Weights of a small transformer language model.
Size: 11 layers, width 192, 4 heads of 32, vocabulary 2687, 5.36M parameters.
Architecture: rotary positions, no biases in attention or MLP, untied embeddings.
MLP neurons of a small language model. Each row is named by its layer, matrix (gate and up: input weights) and neuron, and shows model dimensions 16-111. Each number is 128 + 24 x the weight over its row's rms, rounded and kept within 0 to 255. Numbers have three digits each. A neuron's up and down rows have the sign that makes its largest values positive.
Before each neuron's rows, "fires on" lists the tokens most often at its 100 highest values on Wikipedia text that the model never trained on.

fires on: "g", "ated", "ing", "y", "ared"
L3.gate211:106121164130121115170131156148138134108167129101111109132100103172102151116118145112085123111148101126159153116141173115143138143125138132141067129115140129123090149149120121122122101132096162125091148173116126150088117182103108059153144126189148106126104104134098108085098158140135119124
L3.up211:113146130139138133118128112160165117125138116132084137161148141140077173114179143116146100118113123134098067146087097115121141113102154134144106144128133135135183146163112120115128117111092091165143127127136129149099136120144134115158177103110121148133170106114150121126103107161161123100

fires on: ",", "\","
L8.gate222:154125187138126130115114135099161128127134072157125163154150099147112115102129146127162105123104125128093162132139126156163107110077119112111131107111135142076106166131101148151171129135137180097125114099143141129097136168111107139130125136152070138146089126107137123141100133144151102177
L8.up222:136115142135113115149132090152076131148110166126129153121130145124142101127123117123119108131126117140165143142114113125144171136112116124082161161162177089151106151133108149131106107137116103106132100152150142116127131141142124155158128124093142079164123129108098141118145110117115127099

fires on: " Par", "in", " par", "ar", "inn"
L6.gate147:152147105109092162126089150151107138117146159172119148086151094107142127135158096195123135167140154117153107123098117109145155112149098148151128135180189109141123111082116165140081134133097110102104156118113130141142076153116109120103132139131107145117149084136103123109143103133084130112
L6.up147:096112139128098157121111115100119167112114133148157119135105115128134152151146159149150148148113148122120097103085163135132160116121128159144155138127096120140112133105137154130141139157129150125134096106134119095075107149131162113117141110139127088168105132116091092132153101131110135106

fires on: "ran", "ers", " sl", " Sl", "als", " leg"
L3.gate62:130099131110145122121119164150137099155151158131157120086101143108185100132149123119139143120119136143134096119125088185170159140101130148160109080089133117128128124098149129109132067128116142149119111153126102151094104149151142151130121127096126110168134106111117072124103145184080103129
L3.up62:105134102122122167101141134154125078131128144193148105122162161142148150091123111123118144092148117103127104118117121151121135086125097163118104134123142108124109104150114102114107108132127126105126157115141130186128130122118141094152163132111147147117134095106099131151109148159106111160

fires on: "g", " g", " al", " d", " G", " Al"
L7.gate238:132145138129140165112099124086138134071109150121086115125176127136081124180123139135107109119142139123153163114104125134128114129137145131107055124126147114166137107119135108118134190165123105114135117122117166140078140120142125139132138136116150147141106100145108144147129147160123117147
L7.up238:156107140139155137147145169118138093130145133149116094152120093108148121149136107145131070109135101121125127097097135103135123165101143094128123117130159080112116166100182133142128164116063110110129177121120183169121140111142147163115166109143136134106136105134150105135130142120128116113

fires on: " K", "u", " k", " Y", " \""
L8.gate440:116123121114185132086118137130136120134096177109119104101133122137150077099106147141138156113116106088127138101100144071109136081086149177129121145152119131095143141135158131138154133153096137149104134138114108132081143163100101121162160173098122134140106151097113144111184132099131124124
L8.up440:123124135140108125129137073109127104162135138121146113122143105171113117121130157121147115090117118130156129140167105122127124068143135169136148139117126105178143133098133134092117153166130134149113186075129131126102133150136110152126116138143163141118112146084151123123152119145102181139

fires on: "g", "ag", "og", "38", "39", "ern"
L7.gate112:110101150139101123139150103150121136115119072133129148146142120163122133136100114136115093124129087089109127101115131147133143122171088127147147130119133148151103126104102087106152119155142104102112161167086125106152150086141131077131104117127168127113101131129109117137126152135111130155
L7.up112:102194182149148131149137110130108122123134139195126092094150158112132110098138090092125173134153142142134139129142137136163133113111135116157141116146132140151113089106105084120135131065134155105125128130147107131191132121136157166147122129114100100127143104120126160125126143121113127108

fires on: ",", " that"
L7.gate29:142100095125110143104124122096164072122126121165103165099138107171154126141128113112164150156139137103145117136177099158133127164122114096138135122108097099117162171096125141110107114121093086158183171125086131095117109112116101111132050104118097144148145116112135131152145159123152079124
L7.up29:115093087144161158196145098127119166170129155148132135113145155179148102135126130107102114127147178156135139134126098150139120130094145086149142113152127102122133095101142163089141133141129138075143142097152160053133090123115118138115147146149131129114060093150158112104180114144100122135

fires on: " ", " and", "th", "17"
L8.gate125:143133132113114107152071183088145155173136119174143147107129138159128161134127176112142146101121128104120121116159175105167170149080128137130118151143085092131105152159113099106110124110110157151134129148080132170162100139155125176117113132164147119110100148159096164146133112086120103102
L8.up125:125129090110169170097114125151145143146166103132108113104156157171099131153129169117121168116132115094165142133080179140146173142115178132125137144101093091149122080124176138148119152140098136127117127147101090093109137116166133140109108115159116106140127126151187138185130112127136097108

fires on: " al", " d", " Al", " ", "p"
L8.gate224:117138152116126082085091115127145132101096095122136079125122111154134129151149149149153083152120129121131130099110106123136125105119115109126058102137151083149096114139133113140132129117137161135120098130124144177158101144140081121142131151129123106121176125143144131133136156152108133100
L8.up224:105138095161158145139140162125092133100159116129129124094111092148088177149120137117146137121133132154133114155110132082136150136108159082198102092111106116181140141118128161145100134154108098119160149124132139093119143128157129135074121150140135110140147139149136059120118111128133154147

fires on: "ro", "e", "–", " Se", "ir", " fre"
L6.gate29:126126127150163158154122094149125124142129140185117124171135114158158148121095162108129145139155118146128147116066135122128115086144096175117095148157144140159102128090096123115077118103136104127110144142119159111177098168111112131134085128131112156115141135120128099189109109119147119137
L6.up29:105122129114127139164115121139160145140119125129150143127150159107112167135098139159123162083133146138086130121125112108158093139169094152142156140132121121130094095144107099139124149110143101134115166130093165096067111133123115069136088135150143119132144132117140114112155135117130125122

fires on: " rec", " occ", " dec", " inv", "ro"
L8.gate439:115161155084179096168147117085148074146086134123128115122147133152150106161150153141113160149186149142117127076141131112107122134097164111098135111135159098129152153148097120099099151111120097126145106162095090098101117159129091145143135135150089110119140155129135142162133140090107129104
L8.up439:089136155167138143157099143099126126142109127107095089174138091135129147136127107069120162129152141133156117095099182100146131136138125159128081169120137068127146117132116111131108172120132148140106137081074131116111085139145142119099124150125053122125122153100104136131149091086101131132

fires on: ",", "\","
L8.gate374:160111174104124101143104130129150087094093095131154158120149108131107172141103128122141111113122078141149168131161124146111125153092151122140174116132096143127114187133113130106167141157089130120061145136110131126093108126116111106117146129151155111131098155097127138152114135127163127131
L8.up374:134154149122136128115077086135143111143094130126131146138160156141106137128150135130122106069175119077144115124118145150104139132134133136132137140192153093136144122159112151137133102106108135116133104100141094126143120088140157160094075102096145139110120123142110111091138165144114146178

fires on: "w", " W", "W", ":", " w", " area"
L8.gate273:094115137121116149113124110142105136136136116126157151133141120116151143152123112119192168173174106111129136114124106119096079143094132131106094148117136089103123115135122141116105164107150085138111155124160131141161083129129116113119124105090120092113132165106103137127134158112161118161
L8.up273:106098122145133135121128107110094187187201116113108074102106083096100149120137132142122128081156131148100129150139127108132121141143172122111085134132160144130129127144085187105136155110123114092136134104132150121157152103163095138153139152130128151134154091085104131114127119121139105142

fires on: " ", "t"
L3.gate342:122170123111108160172112151114101098098128173124148103125131149164099175117146153151110126137129102118147073113109145148152162164153099160128198122116104099092118128116145105105160127128162162149123109097157139127136148113104147131168145141140107096126102142099129140128102121143146106097
L3.up342:132103135134115116150159114156109118134167141135109100098106171145080142131086130137132119099124056138117160086131158138157079101132131187094144119138119097109129174112129155122123131104148138133125110113140130130114144076151159165184159131091097132119163123127139132131135158135165147135

fires on: "'", " there", "et", "re", " Win", "ing"
L3.gate489:123143086131148163109107092197115135095144055098156126114142119150125115139122167122126148093142135111113081128123117129162108132105157130164143098111098144101131143096115147122133171102126139149095086126108128136143133121140117116213127150122128117078180135155125119144132161139130136152
L3.up489:119110129168126117148100143129162106091160131116159102119122101155107126095137116076111152118181156129149107179107127130116134135198083142104120100123138087098143094147172137171137126104123103128145116091128114189098112121149144122124129096093082107115179119103111131131108132108146104126

fires on: "m", " ft", " km", " lead", "l", "all"
L3.gate271:064129168162150073123114141138092124125131139121129085095123111131170114116122146130102146095137126116143120112127123113146153155152116098073159116115107142119139121128148162105119129121143122116121145111154091122103104122152138097150142151124145102148107146176105140081080103162131101140
L3.up271:110075118118161074075194156141091140131129107168088125164148120161134146149141155133118140148160120130101102112153134148135116175080144104166168134139142152076128147109125119132181120110155095126159116171144138117149147130126104174127122145120103145113116108120135142149076122142185127155

fires on: "ack", "ated", "ed", "ay", " |", "ement"
L3.gate155:112111174131084154107175159147146105105131137090118131118102136094120172140125116135108107109142128123149111102088143089105109130146128160153141092148104115129162071122096140133120139116099128167127145131172139099120154180149132104150081139168112163149109126199099116122128138149151127087
L3.up155:138115137106126151079132134131131157148125146110121171133135140140126164132109131132107140064134084108103121165141117076125150121127117114131140130163112110184168114091114125153104133140124140119137147138087116156107152098105124084103124119088082179110129174121120120143118145116137100165

fires on: " the", ",", " from", " at", "ended", " to"
L6.gate324:154157123110107142126137133128161121147132119123131104122156147119135163169094163119101121112151126153127157154166135166130133132126170146140131109127134095126082121148128109127072145157049095107174158123133119114163134142104095134092110089133084110090111144150118112172127121180138116159
L6.up324:114132105157132118121129154142146108119157111164094111156126116083114112117100130087065101147103138105090142123165146132151101129138102127100125138123147135091121166123080107150155132113095149127132118102141162082145122134168135159171173110148156121119166084127085149161137138143119140111

fires on: "A", " a", " Sy", "a", "I"
L8.gate462:117101153130146123117151114137144114086141089134109132143147095128145141121125159140128141118108153043106139143148129160134111138148114157096125128094154190139126099151109123135131135137122092122150157107157127132138136074128103122096072149141164095135099111164145134100122124130128109139
L8.up462:165110139116114123112093115104204148128125173114110090114167131136122130138136133110169139101106141082134119116118119171140155100138119122116089139135148138121166155144174168118151115116121120118158141130100145143108124109165118189106117147127186108117094118122103098143119103117159083132

fires on: ","
L8.gate359:094133143192156114125109139156156121162098148132121142100158073136099123146105146113107105098140113145113135104121124114121146097119106137106113147173177127115112178116140145161124114130152112128157113104132169137121119170101120131106153129121109134145111162139102095130110129165140154126
L8.up359:152076158084134145116148142092084101128088149118116126141132139136109137142094146112150107099118104115166140128126134152138160125134116136129122156148111135147112114111124086118129114111164106144126124117165132133194113171151138168123136110149152103131143158130119121088136092140150109110

fires on: "ur", "om", "r", "oun", "e"
L6.gate451:131127096091128107101167124124174138141116127122140150076116140180147142129113134155098096137127167101128139073115125152089154124111139125160089145154153111169158123133132127120120150133127100117111132140127183106136173130135138132144109108153112110131145157159130059074133152144098133111
L6.up451:057147130090118131102162167136148150084175126123145156108155091168131165116083103155132104137150104101119122109141145114128114141142111111114136115190177156177103139146146118135127089093129127137139113124113083104170111116126110102117131119132144119121137098102148118095097131081145129108

fires on: " ", " H", "0", "r"
L8.gate156:137096092096109121083114153085100123116155097116120116144135123125179165150102114109161136123177144148146145172153115145144147132149152146117129126094149115116112091163186113099141101103128161182130128168105156103100121084122169120145144114129131100076143106104096108125117089096114138119
L8.up156:152142146136120118155099166146151139112113099140098132145155131124141109119121137140155096089097128102171127172154121121098126125162151101136151161087119120136124106117124131156081136144122103105107160138079129127154123088127116150116181136118141167104090114153132146113078135096148139140

fires on: " a", "A", " A", "a", "ar", " b"
L8.gate82:089140170126122121104077165118144148109125155111150123070180121172124090155099125131132113139113133124149123134154136159098114147136105126127155134100170179142143140164137133146156140162087122137141109147146138129118175109129120150129095132101129094149125119151109125105081095141144124071
L8.up82:142106111116096133115119149119124151119113155155123115135131137132104149101123141071127096115169125102134079083132071111102133141112123113144150136137152122079103094151211121112159133098108116128162146135123140111148119081113133140099100127132148129129100140153137108132156114166126118122

fires on: "m", " of"
L6.gate94:114119095098095100135129110143121109133106105121148111125159081147149132148156129175092104120136132108110097170176129160093139132147124109098140126086129158131118104156128140105097134120172151128124145133156108113142105132173116153113148129106129146103145141140146138128093143160090116147
L6.up94:160120148101110101119145094161127129132142168152118109144136146138131101144120090148120156109148123119074129157140133095100121164073191128114139114112147134127110156114152135136139106118138196129089126119162106116153136113124150129132113162111098133116122141126134104147129092151140119093

fires on: "ed", "ated", "ared", " worked", "ing", " released"
L6.gate340:103156127135168091119102132126127148095075107104111188081102097128115210145198144148131118106092162128133110125116128144113156152137125151120088154143131152094136117208099172159153147117126111122106156163105152124151134130114139090101118128131160117102147116125134104151098147147086135147
L6.up340:105143106126136139090120140130148132126075123134116161124119103138140148149160145167143132096119159108116122155146082108157116132121121138114115113148147133120164137137092139160141106122097130130093150097140161138071179150146171091136094077106111106103147097109132130167114089164087125114

fires on: "al", "th", "a", ":", "ar", "y"
L7.gate237:173075172091119126089099133160143142155130090156114143139149093124149128117136161115104165173117115167142112148146140153124134127087133114142134131152153116128114126090131088124136119154148132104153107098091161156094148107157151114149165128151137072138173158151157122119139107160125101127
L7.up237:119124185152149110161101145116118120123105177115128165127105128140118117113094120149123097105132137110118108121111092134129133115128143113122083136123146147156146153151148086078117132154121122102145128157124182158110126135109138137129115107162095133147167149167128091162122108115183129136

fires on: ":", " act", " ord"
L3.gate153:086108149104089165126130117150097125113116138112151136158147124089162091124139120095146162143138127181111137119071070129113115141119086142153156100178116112131161119144090137145097107180094130137140128130153096092130166127134137160152135153097148134120130113117161120151147167146111123123
L3.up153:096131141149102119138159107128137130105185145115125129128115152153140136146144161141100114114141093134107133139128160147166136136148140100165082122131150145129148134166097135154111106105134117128101129128161094096145126106110146168145140123106097183130095107120121102166161089091148122148

fires on: "f", "p", "t", "il", "w", "n"
L3.gate345:086100107163124145138103148141135134112133181106085121166112138175103163111149073094133100108139106119146158150134141096146141137095136137146081103146143106155126120124113140124146153164110149139098150067118119125146144125135117092143156113105134128125149175122186175102067128111125135100
L3.up345:145127152140115111119136149107120174142123160144111082139084109127140121165175174123145112097099092112124123160155138123123129102158121150123112134118084113110135125093130123121131146101118126086079161121158112091179100150130190095127129125180161085109110136141116130147131127113159089127

fires on: "f", "g", "ph", "if", "b", "ur"
L6.gate211:114136114113103147126119111105137172105097112121120164129100111105142149095120129148111133159143116136142133113150135129135107166113161145152167136153132120105072123062114117102119158090181159124154142138099111103141124137141091088090130136209127144153123110096155122146121121124126114122
L6.up211:080121125138120138103132135122132115113107164142097138094112092143125139121090126087127129109134141154123158095122162151121171090088145122180121125160123111157092120086118123167142141106117142122143142158088142129120170117170149087175123151157156124128094057104078108150122178073078116124

fires on: " b", " c", "f"
L8.gate155:129139135093113136125127125103140129154114166083129149135207116110126095112091128122151158104123116184095120154102164178100137138087143169140096110106156101136150191156128136103171162142156152118123126105087105070138093145129130087111100109130154132130147172114098135149108091131131124132
L8.up155:128165124085099136110172086171111181150136134072118109099136136125091153102130165156116136178149075153138126175127154086143126134149121134114085119142138085133127116157106163164127168142109170094122112131080146099161091109158155089098160142115127067113128142162150093143071128119091137127

fires on: " g", "g", "G"
L7.gate23:140177124163130137097119118107119141126098078129119116116155105143094124088129144144100139128133081127105155112129105172074122148087143146142148132142127153168114158135105141125126120113120120102096101127113106145128104151119163115160104133136193138132151077075140180142146127123114099184
L7.up23:123111153162112103148124074135118141114109101097109117137094104104098151141121085148105105139138151125107150098132172169126151158090140151145149112117127159145139069100139091095087111086092121111155112166140100108148151128129161151136120113187127118120158083096105125127151139133151117158

fires on: " ", " br", "b", "-b", "-f"
L8.gate437:146135128152148114054145178119165151158162089136117107135125099133146146133107123129138106159152095126087128134155151117119125135132102157074109135063119131175054087138181125140100169169103123126096100178140118141127135099140111086152134122155192120141148123152116085119090124122130107124
L8.up437:100158161136125138140119145108160165146118139156086129112152134148099151115158121150143132148117106134128136143148112151189119100151134129099145117136151164166127199127114098133142110113130097156095096119152148124105152152115084129084125136149077099083135110148132136153094168133123149122

fires on: "if", "up", "el", " Per", "e", "et"
L3.gate286:178108104110086081104094141142163115127118102104152117133120090131116142110087126091112118124154120119102145092151111084150147107130101101124133169109078106111104154097155165157123154101161118157160115144132160133113096099187155154107094131167139126119134105165144109143153178119067131140
L3.up286:117137096099105146098113170113142140161118111179120152129129155091148119148066125108117136102135123156118122111148107145129113079118156132113159119166153116167079150113081144126180116150139108094112120127121120135118094150113119195112153109144131119082137126094136151122161111123153113104

fires on: "b", "g", "t", "or", "if"
L3.gate175:138107113112110119170113127101156091088100142110160134170122140106107147133160121150140143162159068064141091105148095173075114151129131115170120135147138104175139141119131090143150143120151108130105147163171094116096147134141134122140097130100113159153130147125133151158109143162101111134
L3.up175:148135135111119118097142132125127152134124161126117106114129158131120122134130152138157148105097089102136144120152144193160105101133152075165119127110119125139108139131109128083116119148127151086115111117114095193152149124176135113142130123102122136114116116138141127132093109153132138084

fires on: " |", " February", "ed", "ust", " July", " March"
L3.gate106:164113161118123126139116105165154158096143110126082158110148163130170157121111101158116128102123116125090126129099111068087130135133091136119149169140147123149147138115155145186151133090082117158135132179125145169141141120126145099131097118163127155157098147131136171091125139141127140115
L3.up106:106099157091109114135126151128120137138153113103106137126093117175121126103082131190138138152086081133144097173137123101123114148162174127145157153138177176139150129122133145143163148097102123172125124131087126152110111127129142131145116153164109132155103147136143160143132135142169135074

fires on: "irl", "ot", "el", "ing", "et", "od"
L6.gate355:147121095116118103113119124118155104123172122172107150114169117094149164137112124097122130128155113140102134085166114109106136159117124097143129162103142165176102110067148152103160148136094134122150130151116107138085117132102138138097185134150151110114122144161158134114105141186107112120
L6.up355:148100165112148158122145129106148176140109149169140115122132083095150119113128128110158090121169116105150135140148127117114110111167160102098136135107153122126087116092137098163124123153124131149126119190138110151167139115092112195147155152094146144158135155140073116140132136097100115078

fires on: "g", "E", " g", "e"
L8.gate177:103147171116129102136105161065114098091132150126142138086133104196093152099100138114072136089144146171133115141123141165091136116108137170163111121157117103118152087147164094126122127121085091152134115122138127130154135100172141121155122153133168121125149102125111080208121120135149120126
L8.up177:096158159135115130133095132103129112115151084138159113131121112147136138113137087147146105110146156143127108121132136111124120146151129104171121114094137179111128079113119096105106171135122117096122135117125104104113107155090149163132122165153117136144120092099154117132106129114146135158

fires on: " tra", " tw", "ph", "w", "ard", "ra"
L7.gate409:108168137111152153126152142150128154105104159163110148140124073110124152139150145140120136098089084152148096127121112117150114127120134128130177149168141160134145129084109087094159180118139115168098088132095118118077163129148150135085159111147143131127146150132136147092059135118135117182
L7.up409:077134119156099099145126109116097169155134168151115128125141138123138082133162135129097065133179122123143091102131098107128128118152128096170131105155131123150150129108117126097137078097127089102115138165113141110161081106167111141145176162162127115142139141134121143134144126119110145092

fires on: "l", "am", "rop", "all", "t", "c"
L3.gate218:161141164154138135123097129157129121155140139123122155191099102159125127149114129109139124093123152133160137170142143139152141138136130101129087104169129126115150141134122124115146142129152108104158132116114153133115103105073122142182147178128161126130100114108065107136151118149084102130
L3.up218:162111133153141150173080119146129146165159124135078103131118128125093111184169118142085143111135139102130122128153133143116126153127129113141113124088136145135160126133111086098155145133124138117141108174105134172136093080153118139122130106115145151152105132099106137124148106157127093145

fires on: " d", " t", " cor", "ass"
L8.gate487:097128109100135117074159131163131137133117133076140110137063162144144115164122168081124146133133104128100149148136138116126133165128117158117131130151134118089117153133142124112135084160127146165164123126151116119147106112113114090119087120071115120126120181156169079116140181133143093121
L8.up487:131091139123068133150134161131167112098117172119146155123137087116110092147087153122144135125132146116106161131144112115184112187076133138158147151118117102154157140140113133146133107152106118152089160134111158133151142127086152086101146092126134132120157122116166128085127134116151150115

fires on: " and", " G", "g", " with", " Ge", "n"
L8.gate168:175105146079091159090127121131165140122141130101130185133175115112144108162100139134110107110149110135100149098092141158112110135078119160116137122139110131150188132165136130067133150124124110144139108139132133150097096121129094118114121152130123107102148108115166151107132102128128094188
L8.up168:140104128140143090142184101117144111116147149124135133149145113134123119161124079106141089084112157115150093139155123104122096185112144137130144102113102140163120124143156157109149153096093082133097091114146120093130121113118129177137189116123150165095158134111142103156171135120104117074

fires on: "um", "ile", "le", "ro", "et"
L3.gate150:130137163142119120122143088166128166157098084180100121126103146097122102165065195170126118111094126124117118141109138135152141111180093139098117129113176128102133138128118094097157095140092147129118129123092114139112101151151117139152146128132126162084139174183127128133153098105133121116
L3.up150:118131108131116125100109181108130111156098149112133123124127142106086142114101142120134171155168127097160149111160126130158081152140108132119124155157133156110145090102099139117107115127202164139100133123148144137130124189168133153142163135121137109127143120177117132168162122116138125129

fires on: " An", " La", " Am", "A", " Ma", "a"
L8.gate376:123137164093153126122158142132151118098115120116149093137084139108123120114109125122140117145183138066159141150139180132129166087145119194143133139098112128142151103088134123145111119140144145113124128178140118136156130107117108147108116103137116163139155109142111119165117093151133103136
L8.up376:143094109098142090101183159115125152137167127118112131143119172130113125149124106102147128089093167080102180104171116118118159090155114151117143113197143131123127125116142163110109119173149115168104120127182150128130121096135133175113105148158136107109155150150108120145109124145141105144

fires on: " gr", " and", "-year", "ree", " m", " his"
L7.gate271:114134142095118134115139134170143089107149130121030137125128124112076152121072177137110141124136117129110095101099146126109133117133125107123124082132152107096133164137113096103123118145160124080160152136088160106178112124154139142114120156192123087146107129153123075117135099147131119138
L7.up271:128176141102137110154110189117080105112136171138106163117140149110111174142142111121118093134124149087144109147123173120158106108112118154129180144101128113145138111122153129112126169141109143129144151173152106153104113098115109137126093097156144139095119159139108131174155136084137133118

fires on: " occ", "it", "g", "oc", " inc", "ro"
L8.gate370:169162140103087115143141139133159127124095077126181115120119110138119136150116120105149139148142125115082119146104173145166094103140128104144150126147115085140108106097133119129095132141165143128130171124117135136091092135152130092133110110146105186148124156106099096129151109097098137127
L8.up370:115169185129110115126112125121159121149130147142160112145107105151154153144120113103117115154163135089147152096090174117152141066153136091133094128132083127148123130148128090130137150123155120133116100115137123139116130090156129159142154111135093118138084139120104132124106144095123112150

fires on: ".", ":", "°"
L8.gate299:090144132138126123157194121134107104122110107104089155114146158089126092131116154083082119110124109131106127117132126122122153128124119147100104094145130114155117158167133128109143119165132089126169156109126112089131109169128137148119117141169121112155123133123148148141120175153181133122
L8.up299:162111133109122102158171155161150111153127108170122156135095107111119121088093185137121121203099103110149110186119127135127169101148130133103082172148100138097137136132132126147127147099105105123101114123142068155131140143144146121110153104106092129108072181108087166139160135121174118162

fires on: " =\n\n", "\n\n", "^{", "ebsite", "ation", "ity"
L6.gate104:084102128146142098086099102105098122110152093174126123134124144136157169133103146101148163144088124128115182130120114109119138131128166127102089134201118105176150097136181144154151136101109143178125156121095120099142150133137103139127121103140093129161126121070092143140150160118098096111
L6.up104:093143146133146157151078112129125119082111165166114148119121105125122111117154112127140186131112180141101153105101101113125120126110108136084145100118109175126124147140110119132131092141104098128162152116145153141140118169117150112148118102110127128104131130134164082181168102121138141132

fires on: ",", " that"
L6.gate393:116151146109176141093137099121109167107116086123078157111102162108155145134132134142096169118141121128129131113146110132099119136130150114119126075136146114123091147115180104116101132119097118157095106093067119139115124134179108108152127132166120124150175180105141126148171083100121132130
L6.up393:150138155097133109179166101133119152148119105140116163154162126147164131114110091109096126100148157123164094169139117163070091132107153134132133128174128084121122114096151128154107099158179105075136136091119138080110116167148111132150134130131128131156099099162108129131101139119083123202

fires on: " the", " ", "0", " early"
L7.gate297:161142085081080120089107168142145101097162101119120122147131132139124147146129130100120160120096153081121128138100120101127134159145114169107114155126128094117106120119149133113155112100158137148103169101116148105112117161147156159084142099071162095096142090132088146121135098105140117136
L7.up297:128104117110115121176124118121151112127104070118106116127107145121141140166065137137143115137132139177127129134163135115177171113112116165123177109113084108124146176149101129116107128122126140139178161139131191156121180090124159170132117135179142110104144104143157122156110114120122131122

fires on: " se", " Se", "ro", "se", "orm"
L3.gate243:118110139131109098108121107152154122123149149112097129131152104110153119125135152164098127144145107140091136085049190118128128118146133143127087155114171103155127123083090147115099128141107157112164144143142067109126097212114125101166153120164149183111132103091121138144105125159153122147
L3.up243:095138095170133106163128126101101092122174121176094169087145104140128107068156123128139157114125104112162117088134152139142097125150112160077152142122154164138157105134098112128121138176160102130134140128140131130099131178101113168138084145125110113144128096140140150111110113130172117100

fires on: " there", "ood", "re", "ed", "t", "ated"
L3.gate422:113118118125117137164103093148089136133085145134126160118141126159106173174197126145150125095163155149180097110133139144134097187136126108130148132102095141123114129124097114139102121091144129140105101093117145152166153132125159122118129148108115122093174113102120125152187150158115141166
L3.up422:134134131119115136065144178159121151092152132100132104144098148111145174175166107102153148109125107095165085129108087135109136109121121145130114106113120148144143065162114132110099152157055106119151129139143099103136145158119163084159105105104123132096160144125118128087135083134120137130

fires on: "w", "om", "ree", "e", "ount"
L3.gate502:138166138114119114092162110137129162134096143061118129146108135139196133099089095118140132132112095160113138055114130084116132122098143142128133126142153130125137161117112111131086136174151062143136129119096134144102133130132143165103080135134135160109115135120120166139142187138118192094
L3.up502:103127135163162147128139104146157151128148172124146141124111098119127130148070136081164106135181107096137167112148117130115127102112087150112091148138148133117085149145091119078123136130146127120134138111112102115135147126168117130151111139175179094145122130095139118078117147076156137169

fires on: ",", " time", " because", " that", "m", " until"
L6.gate92:155148090099121141125161112102124148141142134097133078138119168108120148135125102099149151114173138101152166091123123135151136093122151154146122121144085121129113101133160148127087109127125074129102125117199137139075119146131135141104182123160146147090149107132102108110129114125122136121
L6.up92:130135126159132161108123124163170114119100129165161151136141156148103128124102128097119188128132099117120128128181140139141135095127143139126181136144125098151099113146200126096097104129131123142118146121130134092163132114125074107145102142095106116139139141150125156132115102124118141143

fires on: " g", " H", " G", " Wh"
L8.gate20:108130105062136121104162143110134169089091135103127125135146127175137094120106148133120143116157125125139092135159133110127090143052125154119146121160118116091100096090118134105095165161140127171133170119153144167101121132125121123177114102160127098123155105099167128131102154093108116132
L8.up20:138139125129136135142153115112123169090145121126141109102155147140102135169094122089070152154136143090148115105144142078146143104125132161170120135106153133125150115119144160060132111155087100123127118125084142097145119138138148158151147141115093066123119132166157148125120113114123123146

fires on: " c", " that", "h", "v", "f", " adv"
L8.gate498:104155123126109141141144170129122134179108169098137160126126123140143124147165142133129144163119129118143096136129112133095090100156148149133118115133167156147109129123147097117105109104206144136113134059108134086124129125162121096081114103158127119146123150141132087166132115155091102139
L8.up498:121103124156129094122162127144121144142143127149122082111143183138140096135091148152134193123141127126071100153112128115094141136144119104092098117112103110150129118099133138150111125161131127134148128095150165116155134132127158086110135101158141135079116174101144132119130110078100159153

fires on: "==\n", " =\n\n", "\n\n", " p", " ==\n", "==\n\n"
L8.gate89:148147136138102151138125135145113120101168072105136104123108107106153158160099139114141159150127134124091144103103127124139145166112054134149119096155127137166146127124099109142153162095113134101141152157149120128130074199157091122139149119148167062118137128121114087130166092114106109115
L8.up89:149106141117147154142093116104141103072119142166132140132113130181193148074119086160151145137119175141101106115089131167148176152110138132150139100152136111140138143081088126152071131107136149084158134125096127104149095179117120144131151147142172130135131142102153127131122090097138172100